config = dict(
    n_layer=15,
    norm_place='pre',
    qk_norm=False,
    attn_scale=0.0884,
    init='normal',
    init_std_up=0.0161,
    init_std_down=0.00294,
    grad_clip=0.5,
    warmup_steps=200,
    schedule='wsd',
    train_tokens=316400000,
    dataset='wikipedia_en',
)
MLP neurons of a small language model. Each row is named by its layer, matrix (up: input weights) and neuron, and shows model dimensions 128-255. Each number is 128 + 32 x the weight over its row's rms, rounded and kept within 0 to 255. Numbers have three digits each.
A block is one neuron, or neurons of one layer that tend to fire together. Before each block is what it responds to, as a language model described it from the Wikipedia text at the highest values.

Wiki section-heading markers. Equals-sign markup that closes (sometimes opens) Wikipedia section headings such as ==See also==, ==Taxonomy==, === District 6 ===, plus weaker hits on table pipes and mid-word pieces.
L11.up44:126179034152167126146123107107210076177143193128167149129114100125099105162112129115155162084117184176144166084082149118082112134138097050129068124074149108223126103150099158131114094154119096115140091120110131126135180162114129186089078083127103119137104124115176096116179129052098139117157115141138112149059145105155087162100150110127168167153125135117133096076127116109138109142134
L11.up110:148092089141179169137082157180077112093113123132179124140131157117164167150118144126147173143146147093119133137144127217121139114157134142105148071158188127069108128089052130168157120138138039139121102117131150088133100114097092129106147204145077146148109127076150123134121135137165113131107100130111159119099182137122104139107166156101145109178068124163118156085100157144120139110174
L11.up145:092155130061111112119135149210098045210121085128142144085060097176176088164116099134130121151174108109163103094156161120118061155117134156143108154101227098058163162104125095094105115147116121073129141163142115128123092104158164122149140126120121129113103153123172123089127127065105168173149044179070125088147119091122107140140087104143111120122134124157138167107168142049191090094144
L11.up165:162165076131179209149170134130126082128126060112108046139118148144126160089192132124091116101129129115125113135071111172084128125079142125088170142086149102105123186112126130151164141084183033152096085117089103120097131102171185110073146110175119144105127187140128141180142137085136141113130135106085128112155106171149116146107098143062101159098175110164143164086146160135132110072143
L11.up512:143091056155121166154100089105094175156129101110140128097134117168176112153133153130146166169116136102165159107144108152122106149168210194113160119096146086101105111090109124133158142154153119086090126137114166123156143156125121119142132088135208172136089160151124179044157170156062146089123118173161143151124095159087168112105107102150183083134149124118097108140075100103123148128203
L11.up708:103118114216113170150113123159094145141139114039089116080132112132211155135099081200101098175123125128113093105122109197132085134120175122160135122137151145111093093151103077099154078202122156147078124141114196070117143121157144140149128122172141160124128110142098118083147142163138135106165135185157126132087154100103177133073141154180123142165154135064122151179070133134085099144121
L11.up709:113113119086127098131124094102147100162135110129084164029059104140164101165078158130136116096138133128090158100133152156074121158145026162107076112152150107171165174142133169125168143145087190169101105090125131161172102136152163050122139147128162119139114132181199157074147131098155145080109112178099149129131141121120107157142105128127141056117140098160113138098102110114084107191159
L11.up912:150086131152071102106177125126158174188136103146155198057119075151177130088150103115152098115105126156115176151137132114147140121097109117121085099136165141119149105199121138073109119128151129173087139104081143096045051133137152114151123081132121145118169126122163110111150089180165136077155134110109118180063164131148126083149145160114117140095114169179121170115143079148162117133159

Mid-word fragments. Short letter pieces in the middle of a word split into several tokens, mostly foreign names and places, e.g. Hang-z-hou, Hin-d-u, Lab-el, Buil-d.
L7.up59:146085150096144121161100114116183120164128210073169158156189144144163127181135095087139155115147125124158123105124145147157141157149092182138154152065116142099119107104142128153115092117135091104105192069158188107110112142104157143176145120092177121079173143152111145084135127114167104082085091179140129103124077163148141118163128088136067127133035130152153083166073135132112160116121
L7.up188:126172135113113113132128102124124146143115128067117114148089168139132147145100101129110132106130160107107142155108075141152065155132123138162142197119157109142141153136125111162150122142148107114122169218147135091074159138124138149175103089138111060130134102100114107167110163078134149130113118116180114128106240183154119133108113168102123095071174051138130146156190097092055161065109
L7.up257:092135141120107129144167087208125159088142107119145136121108151143089106135141144144131076124140097121139146134049184144157055152180112123142141178161097106130184112156155180169081124049098112147125167107106106119148157154086151132084142126146139054125202141146132143142068195128120136091117118082093203211111096148121132129142067152123118078081099149190184106107087096130175147127139
L7.up561:089094099172108108176172150181092156187149142122165156147086178146137170090164065190158127120134133178122144109103142181129062162142146144109215166128149116149131150055126078136038158095058187162056144045192143117103075074139105137102132118148147127127094096141144115109053175155082115073146113124109104124152140140125177119130106144095109102141151125148142113167135161095099103080111
L7.up604:128118164069155114189142180191134120173122127086124151071121157146110154102166119137167105135142094116134111103154106127117157174103096096159158142194099111120182127032122079193117122116140117122111122169155119106110157170088166217170112148160119090134135162095159107163110088103169119181096101162180121098106109179148112187166137165136166124119120149177152088159110102107115131149127
L7.up611:155148088093132164126131095166094077161169150118115168132074138193084110161135119137135151038111113189189134122058094093108103117082127123163181106182142125056167168083141109176096156179112145095119123140151088113135120107096099189154140145139108148155159145099186118110090194150143103184111157142148123129085121173175106052163108129157146126151118139135166120136128128152150171142128
L7.up1001:131166109194167080136147174148154062085171151125151146103091177109111136117147165137136073054101129085132145126123178139148112090198179132168181130090090148100137168085112091162039094100167093114208134114122101048184161128147140127119112159144140070136097139086121124164120106150139133137135140126061073144132116163068153128101119103133163118163104135148156125041089145140087114158089
L7.up1003:167110116198125124109132130150112178143160153126193042146146150151167145098108099124173100108123122108084103138120160129118116130175131191094142084141108154079093110166198142139075148113080141161135126131162151082123093168139181174069063084149160123152200085118155121150098151142170124158123132086134119145138115049098128102171097138166085088061059180176152155161133123118136107183124

Verb-governed prepositions. Prepositions that complete a verb or noun's fixed pairing, such as work on, fall in love with, consists of, caused by; occasionally word-final pieces like "ed" or "ant".
L7.up63:126139152140097162114130070128126142142094143110166139122111145063129139151110177130127149165119220094127181138191087165195119114112097085092155078139144156097128123114167133128204139115123146207101129076097152139108124075099150134165142089083172161130146150077116117158089125163143140129174075126167084134138168158165076110117104155143155136096159113185124180166163079152125150152130
L7.up158:111173105079107163122137136136071123118103075115166092159098131166124118132181162158150062124166112141055190109150118098111147100080115158149166152136061095088116113145121159133153097109154149157139136154113113110183103063123177084205123081154162136134066147153194091081109125121126121158075166160178153135074150045122143145115106115135117132130145065141126131122166181116137073212097
L7.up266:089051094104150098123135112133116111135142188091151147157097115138120088139117136134127119109134119116115200132110093145143124117115118132154130102184113116084096090161130126122145104094120120132172132123131139122195126125126100150169121079145056125127091116119152158142108055081147160110052079114052075141123126115163200106149150136113138140118114115130120122166168113129114074157069
L7.up420:121107055163156106108116101081107189160165102098112043119128163141104116115133169156142061152052185170142107141126131138139125146107178042178151141143077195088156095128096113162126211120131175106116113079119128142109122237119084120087166132094130145110104138115155151186154115106116137048069164073100097176094092153130157094140121195113130147149128148145171115088105209132111161074164
L7.up542:159134122119152135114166095166136143145130131144119083136157139167144104176083195081096120080151116173202132124083140156135130126127109105089077111076095116144133111165130093217158105128096109172104149133155122116096130152145104117179152117147123099029056165120101128126070130128184056184109127098093138109110136143134134091139161150133133166172114151159171130182093162153135074135114
L7.up621:075104090119146099109067118156126091144163096143127108108091144134168103148127112134178082114165092146161158111142127064193137059196114156150090136121141098158125177118073136163101134108160199094215126150147157119112077120074094179171146163094131145087112151129143104113153126101139120072115125158125087083114125154107146118103145163107153176174145131103116155103115193124106172115156
L7.up863:155097069120173100123149098152175077148119115065126143220106125141172083121135163128085088144165112194084135144165157140127166086112127134111101073180117154131128072156142109070160110111149107184130106079119078122143110095141133159186108165131038129127102131092125108115139104126088090146105153078095146175157153114173149106136072072138161118076147121108093170124111130150111148116138
L7.up926:101161129181084127143130159129123144190092125152158103141137095087135139091139191135122123175122153120167140086170091160174125147125196048094106094131126100166091122191095102124155111092176095154143112155124129134138087074217093131140069092081114091109084174070167117195155134104099120171031125144101138131077101134158096172122129111132132170061175117110078113074158142134126110178098

Mid-word pieces and table pipes. Inner word pieces of split proper names, often Indian or foreign (Utt-ar-akhand, Jod-h-pur, Raja-st-han), plus table pipes right after numeric cells like 0.
L6.up859:090125135159183140137125141204144143156073131117087108163120167138103122110130111125102165185153114129050110112101112126132135120110110140058214137160186083131141147039150093156100124133085102133115179123122099152145146137125125132155093102167112118126138123082143128121065126138136130097158149115139112122144106055108128114119166119154150144116085127214135156115094157166172159126153

Mid-word liquid consonants. Single-consonant word pieces, mostly r, l or m, split out inside a word, as in Eng-l-ish, Remb-r-andt, exp-l-oration, proble-m.
L6.up350:108096127104118133166124110150131092174147151097132144135124103093153096139146170143117116148170119129143134152100140167151204173159182086201175125205175143044067152097091108154137151175062077094152102077128175071063148123070076093122118146134064145150068146217089177105152154137102151097123102173155153131130180088114166115155107159146127198152172135102102151134073117112138149145125

Verb endings before objects. Final word piece completing a transitive verb just before its object (defin|e, creat|es, us|ing), plus prepositions like in, on, during introducing noun phrases.
L11.up136:165119111150123151146158122091103073147145058195133120106161121100185105155146165088147089133111148160057140116120101148176139129149166165206135161135145055145203092153094089078124175097136117159156076159139153116199158106176111121164153126100175090070133116132191080091110132147072112061076096119101159188109116120105146139203107170101080103138111144135171114088136163105147131160130
L11.up162:138116093161143061114156154126115107135158071152094126145148125107156093081077137105108108087157136103144175113098162132165110147116088153125066156046107121145106134129096063135158143163162091126143148141183087125155151162107074126119109124075118123080078090101114121138072103161111182156116196175121147116157143133176128116165165160105151142176180125166113190072129125087086100157105
L11.up274:135085156126236121102041121125136192125149133119110063036077135140156135118097108152107097126103113115132135120137086118170106073149154125106161117157133113109091099164175135111107136071119107103164159137112132149156117131107139127164143150110154131089136116107167144144156104144146112139074153132103123137183126139148181129141120188076128158103129166133154162121115135177101103106130
L11.up313:141098084215169115202146147091167105172149134188057108168087093172154123134145134121121161125118115133157180076205149126112090072167160153139147101186111113170146148128224163162134116124155122160152130141141155084176088182152135102127111068131119065062097124150097113155103094097076140143120118107073143186131132106113131083140095100134112152108184119119127113097110140125116141145121
L11.up499:105101078147112074116191135131059134151162150063125093077065144104155080124145111150141110133141157138139127144086117136165114109105147142130080089106060109143165081141103099180144164115157116099104089137146127131223084187113083136170107132108104065139164158147142111203074097122123110189155112123071157167123160148120118164104207144100125160175137163143119176089127127076151108116190
L11.up753:143085149125176090143135075160083096170070133140195112123169117148161090147138134129183149117149112155091218131077102182168043149126164080153101093170103109123182153145128172111076167114135171146164156247084136132137127148156145100138137149099142122077109100127142126129074096126106181145186132066113111166116132129102142113189166158050151095139162123155147141120153102101077134152100
L11.up874:127109135152160117112105169154108118135120119137107086133175093131133183142130185101151115108127113112145174160129092135176161172165114120087124113110127133138116149082119117146115142130182130218127134130075115188131091124148123127153141112172169098136076093165126119104119173101207190091119114141078047126137146136097096122123149180109126124141161139110097194135123113157160132089108
L11.up1008:119091097144156101108164195175101100103076116151167100116153093087164097138131115075147118154127080111093189134134072173173130127130152080164093161189053125118173145151151134163133125072200166151114108200114066101140119153130113141108092109131150114082159116099123113171164141140114140079096115098093163171182105090110138132138146114062082135185155127111075163080114186151114114094125

Coordinating "and". The conjunction "and" (occasionally a comma, "or" or "later") joining two words, phrases or clauses, as in "Background and early career", "taxes and raised", "speed and reliability".
L7.up39:165110088097146179090155096079080135130163144134111092117143176071154128091135209098116091164169135180125121110175065123122154134104126072134126116101192128102160126080162093128103154151142169198160111146111150173091149141139183108082111066117166083146136133066130086214173104174168155157134103124133161153109124136114139159099130157112128088082118132147113137146082154108134186129167
L7.up112:130131119184136142130095155137084091148141212172096119192073099190075086108131160106149111109099112095092121081056149092115079145058133165064120145144102168111167159093154121122095139146173128225119160160124146133131170159125133097132159134135092127114154129127139123170118156141160117074103105110110140132157106129165142168201126077133144118101112127189125110125114094164092139096141
L7.up247:157138124140152163155108119177106125110192118157206157073144122119139062107156174073078102030090120125162140089160130126143079181093087107173110177135120067201125167164100173133156113148095124099135100104188130129194124141147169108091042113115123076146077174112154128116169140070141143128105117119157152133099133058149133138127157076161122188166110137084125105171084116110144104159149
L7.up299:158169107126132169155155103165106120096156127131139169128123086109140080118122142113134154133150141066125063113079148176163119108080146153165176142096137144108137139127079157091181133094097128069150112133173096143102122182083139113129140143068118162126127085152145100182090151144190093077137111094139140118094110207154185138112104045139096080129158116143087114140234149163117128160154
L7.up386:095087097123154071139093146120112104166114117153139090061171218143117095083066122131143126099119125141174167146070113147116137074102102101116083158079142149164145143124098124140161115103109125152118116169157104070106118146097139057073125085163141083102101086098135080132195101182137112123163106165130088083135041159089066168144106129108112082122168169170132093131147141126116066126109
L7.up826:092158110153110135133142089164110116143184114153157143140100118140112119109101175169109166087082159141158119091096125155157126153096150161138098146114137101162100138101148149145147132140045184083138159125125176151084157113093152148142137048137156148188144176134158167143104072125213113087137097137086170043136164116070079165147149161069116127149154187121096097172182146182087095177092
L7.up855:145058127138138126130178063156176115144131172062134163094147139156135110136179169146145112126120133151138145122109161123084108088092101103092126134126177119117176121146112130078148077083071128180101158120050188080155153178167134115190108132095141124122060133115178136120153139159168157136125104089083168162114136111136090083176081122131068098141132140131141135133135146072123127110111
L7.up1022:162179164087098093123136118150069117065145149153098148167137168142149138132185132120114149117123158138139162097127128131125099116102130176106137092040140176157136097109102190114147116136152138124074068134156115083171180114093124139103117059137150123145130158135069162083086117185126148177108124111142160130157175157087153153167090190111120102122133133138094118076165075105126164095166

Mid-word consonant fragments. Single-letter word pieces, mostly l, r or s, split off inside a common word, as in Eng-l-ish, C-l-ub, Remb-r-andt, A-l-so.
L7.up17:130048091122140115070113111132122169180138158168150101129149135085119181107065144115129093199096155148105159168046103118107162151122146129097149077161120151135126084155119169086176137125134144138077185122158120057093120158133136107046161107133118115133148131150155145114187112099098174148126106114192081164147165198113204102182129179136131169083178102173131079115173051165153139108088
L7.up24:113088181128189061068150100163113127083127128138141138152170103146135121129153128099151134092047062115135203157104158129121142129128171125141096157173083149102094127164123146155111142151198137152152125149134093073178083183160148106109087128146156093139080137129144165156126173155124060091125101101088113146133151117202184150143124132039110135126144147108114156148121152127118091106171
L7.up204:193096131141150138128056112151162115227161141133153114133144131128127141163144133131124153047121073133150124111122149125092127122110145175112127075154123189077143070176110035133148137200177097044103157131101139130184128135140112083064121116111125069094128121199108135077098088142120172119133150131130157143091167132190151090160125119127151114148098142129090116172139158136135116142136
L7.up487:163136152151112120142142111124081129154137066157114132097151139105080104151129135147107186157168096140166123139069195148083166136123103096158187094126078163053108165095124043192132114107072182128064090190111158104111100078112110133061082080154102112146122089154201123153165109149114156150127184129119196074082174133131158126098098141130152102112160124143081104075145179104118108184166
L7.up612:168132109153122170097063095205105078161174122156161108124133191107100123151115124138172134130120154116147156172146132091072185150114140085149162110133147130114126158142141102147105115154113169088151105120175112070104172095191152145140127090113067172097137168121107102117179181136096120128145138135130161159129130193114170132093163133150105105102120127151130100196166133179097162144112
L7.up688:152074177153154123100105093192182100144147108151148092174078194136090128128172096125116146135131154126134179091102148149126151161101157134141157131099098097122120148124128123187103151136094136155113144168137210116153126085163073131087156107136142086157103104134092113069084147141129144149131166130173161148031129152109169112182073157125152156133151060075134096165113138133103115133176
L7.up815:117117139141142183133098097133087148155201136094198102022067155056204120127126151110077200154111135115140163118152127161099145181183119126083147080114153133146191128179068149151150143096123155152111130127146152076182127071120127094142150163155108208140137118102096138121100110136146123105170133165122106187120100131049134165072096111152117115129088118133170109174068128155156124137137
L7.up936:193195166125130159114063164147056140197140124176157130169148067127123163139141125152163121120071110148172074143095137127102140137094074086102161132120126127130126116191111119144114129165146149085154163119121096187123123113112057168102071093110087153121147133163133106141123121148123097071175152108121062157115089148129107186146108121112113139204114116093097161146123119166142142090175

Plural noun suffixes. Plural endings attached to a noun stem, mostly "s" (judges, specimens, dialects), also "es", "ies", "ations", with weaker hits on "me"/"Me".
L11.up144:124153134053167140215080130133111117117121107154123104146111139125153100126110149150061106140128090151150114154145063128115134082105111131149068160046106137152137207084109166095110156150152092091144141175117120131107129113158142130102094077146094098103089108117132127135106185165133108145170114155128141178098164165133140134148148186129170110088167168089141144093108186142146136086124
L11.up148:114098139127147128123088167117197168133091109184133157080133143118164109110122106173118163113143166122119075150087085072121152087139094114154125126147173134054103114138109172094177125106150125107129131109112147113137206140106175185133117183156103115080088096117109178101141126116138093081153096156139176137118087155075149140145094064131089101104086096049164110132095128108078162120151
L11.up174:174177126106086066129108147139157095124099139139179108163081130102146131139146123168093137093132087159142179130169128149155134099147073116213121099107140134107125178142192152173171157101143123113134060130184140154130129196191051085146133137077106164178137153131129087070077199104099129140205105120090138174141126175124104145166122126125093139091116107186147122121106113123118127136137
L11.up264:167090131152107125100090133168123120157150155115122099126083153127132096172188084083140089139122108124091148146128123120087187071114162134112166093145131113161113114149080151136119120076158149084170149125065124132093168118104129145138140171126136098118082114185102106101170107134179099155212139101077146136113148131149120168135127109159153114124133131077199146151141160081068158077168
L11.up369:177102176148069106141173075101114101184140097168107193100131106157195114235123142111151103129180087136082133071151141167116142104142127137139158144110150078122138079149116146160094159112111138178155121071131096166084110090142120119115088075096114147135143139182112108127149145137103124095118113126133167145125100132173154135127062144131101073179154162150124071118189110139123117173163
L11.up601:131112144160124138129090150140152156161139037117113110098112099125101100110186074122194122153118121117103075134100059112092106139153085119154158171161128179142137139059176166080196154114192082111123171164136107128107117099135101118179140161153176126099120181118125065155099125108099176149186135141153055140114139094128152124132128133125141141187120165069170142106070189163083167156075
L11.up611:203151148108088181124196122137107147166094100110131092165150127133177110171154179153040101173147145127167062169105159114062087108176160089075094086174076137125083144124121093176129157082121141157160151136099137150154128113086163128101141173099078115159063160122143093139112171078174124130145134130110153163099132190074127121196156095141112123156122116131109061123099128150128100191111
L11.up992:161144161163142139169128100173118148126172216065163091126087135183106083184103174116065106126158082116147071154119124151099095007118159054181170148060131143166138113137096172136186143141071139155077158176132146070126126114150107155126129146094103150149071140113150101164098165119135120191091112123062095181068096109133157116109097088209156107096147151106141111115131124157162085169109

Place-name final pieces. Final word-piece that completes a split multi-token proper noun, mostly countries, states and cities, such as Illino-is, Kore-a, Ital-y, Indones-ia.
L6.up885:143168192133126121114111071137160125126119130140190144163106142138158073152133169096091133110143151068136120118173077139071114100092096080198109122180070066104113172047123148184138132104133097094101096138176160042124176099108128136110117088116162062104139161160157161116148150139091090156168140100063115147132117122200105166124114167161156154154115074151176143095134129140150123151088

Phrase-opening prepositions. Prepositions that open a new phrase, often at the start of a sentence or clause, such as at, by, for, on, to, with, including word-final pieces like via and Following.
L6.up844:123064163149151115065137113143195154176087145160125145096141165132119117151132115113148104145061178143183169114171140158179163155095094084182141156143113078140117095138093140107139146100139162169124087149109153082125120123025086077151147117105141098051144119170114038200136118104136104112133067088126070182111121118173141128163164145128122083151150110152124156143129159146189129153151

Coordinating conjunction "and". The conjunction "and" (sometimes "but" or "which") joining names, nouns or verb phrases in biographical and narrative prose, e.g. Fredrikstad and Ekholt.
L11.up76:122178069115127093090061195057105134178179181201163046099147133139123118092130112128162141127118124101094119132162117108152115129080145170085186150100137162134130147131075120128113134113116148087130114162107116119124148147106137135095122058121136136152131117077242106060080195104143097109158171093123137162156125141115106135091135141131097130142128117099169126120201110144129072115152
L11.up229:161102118129084176156146110131142126109104084059097089086135086091121102161127119123120126133118086142118127107138160146108098120140133102106056204107194121137126102080160108119145087075098182151106138166151152132057060115123148154139100118122143147164126140053143169118091127129130124142078131153139150096114060144171143153181108117117130124091148137111171129069175187223155129141100
L11.up350:109152079178115181137175139091086109070125094120156109080107126056128118065177112139155122154109154088152160128109119145108128151047172164148094128115050188105150141158131158123158060119116077173114106148181127154116162200116108150172128093177140142135112191141180101141141113146118054163169118106112092153174105106102165128189136167116109099111110135112111116111133140169131118160117
L11.up407:176112101109122144110206114096067135116051119066071132137147107102143078085195169184114185167178162141136055159126136149116078118074122132123125085089091098162111121110054159144121141099109150150158119090140143174143192110122132133171120095182147085131100162073170112158095143128077118149145089197056182139158151130131168098105100152166155125107149104171080144097142136106143134163153
L11.up465:177185107196181109121161136176141134165118180092121077131124147070098080158160158140126089153126119103098177137116151190133117108139071118104127114133157141129163082159099106171159125130118126099133164104112118097125160154148074120094088100149101115116114127157167147175114177122172093189074104127145166165017056154094111137163149109115093156138169082114084108104162171082138165155149
L11.up706:097152118125125105104129072209150081148087206104055133122171119123148093125154083097134105126114090114125172106055059123166117108154107074135132131119103159131183186133109108175113100102169122163167128123154146162122153152089098115183178158096164038134123083131130204165165117172135096144154105129088135094091122144150161157127109129158136162140187096124066129160147144155046119127078
L11.up774:095152130124166158171150154153173147143110103108162140101106107090121104115169164193125154170141080085094111097083158150174110129105116096088101162162094187166112146135136087157139084106095148141116102137144170135085172098072096121153116143098162076169107130134134119128148140153138110135178104117152152169034129177039108169082124082110091073119126121146070123154147108068190109162120
L11.up844:156081136162091137099163098113106138103083136163147112113170160117130089118197140144082122150124126142157144147147157136103139088202154190157151097091186094112092117093105129170166151157107141150145161128145173086135169137111179110119093060142171101174079113110101165106143105087183102140084129148126171104159095110136103164135148071118151103166218087085139154126108136129046128178104

Word-final suffix pieces. Final word-piece that completes a multi-token noun, strongest for "ry" in industry (automobile industry), also railroad, factory, significance, sciences.
L7.up26:167141173128056131170139160139092033127105111053130160124088089156167134085161099109150124104170125137145112103216132118066095153170118144120189132136120119134120098132113100142137111175132077115061131076148126114151129061154086105128146099073121089148113165149105106093141134109089095111103079153132156163099127156210176167124113105114112166125125107118134094191098157136142119161160
L7.up200:174160083122192126107092134134121160132161186099115115132143145134185125099131100122171133178133129114139104145140071125111140139132139085127142116120104108111112158168174137094116146129125155069129188164112092098140135176137092142064145092105144081118111091148079092168175134100144117152173134107117071160142152152122158191125116145139118115137121106151112069135184133143115078116109
L7.up215:156156136152128122136113078152090134136136136162141052085153104117176117094154131113178115140129145160115148154145097091121059099185113123112134168128132073145146163116098156103116171100100077078066154144163127149119108122151149110074102089112166049097102137082152125121118164112066155147145104155070116086107108164131126157086177172118119121192192121148102163127130123120128112165211
L7.up245:124099129123114150113069084158122157137120137041066145133112132121149161113143159129129109153161111135168093053180186106113127170164145071140134102164100135156152083060053139164196067101132084078137095133128129090121159153064067105133119147135190127181076118130143118093151101168128102179151173160115121072129112147132144117152108157110140176149083125167136136158100179151172124125138
L7.up357:124108150137060184106175110140094102167112141149205132127109130080191125117159167138086181112193118154150153130181125113162135046141109085156160153167112116121105076129143199123117099158182099088118166126158136136187174147108116044095134101127117051155121160087164094128081174131152079158090124107059121131139119111102148144154094103097146159118175110056187141151139137152143100120132
L7.up435:175152142104156154141162113112117092070143167122174118173130144126155086118127116151142086071101055186087097131120113109151091086177133142142085154098114181136082125112125136128072152150141132127096170136113121061112158133092184079168127117097086124071133166107147132167172089197101155141158123155103091191174109108133145124143107156178221088167106125111110148133147157099122135131172
L7.up508:154098169093122115159076152129092115169099144092120111135128098158063146168200143142123095126129129167147104137144103134177079127136170147148158171109098077149157167078125096097104147155087141125099178111171135095091145102093115110094095137134150099152101110193122098123144090145110099126095149096149159137141175123103127155176158162214105174172144136139148122110106084150116000139182
L7.up576:145145133102141139112069125166093162158122117133106172122111104171172119127162089205109164124121128113058197108176081144112141176169149140181107076127133087150143084169097095120116156135144132061133203161167146164082137101104076129107086131144197096127129156109100100158138112120101063086103148194135097136106145160140130145100101167206095133142147141145150093199120151146155136128125

Past-participle endings and "and". Suffix pieces -d, -ed, -ated completing past participles (describe-d, rel-ated, Release-d), plus the conjunction "and" joining noun phrases.
L6.up895:087178102155107087075084092142171081106129168125057138102153113168152175139082118122116122130156119151169187044181115166126099067125131140101095127120154103117124191155137108111100122126140194128115164123079132089104158135148118158145088109152125115150084192126147132143136099168091153128098117120113091115099096098141156105122142102101171128134180150194167146149130152081153124165130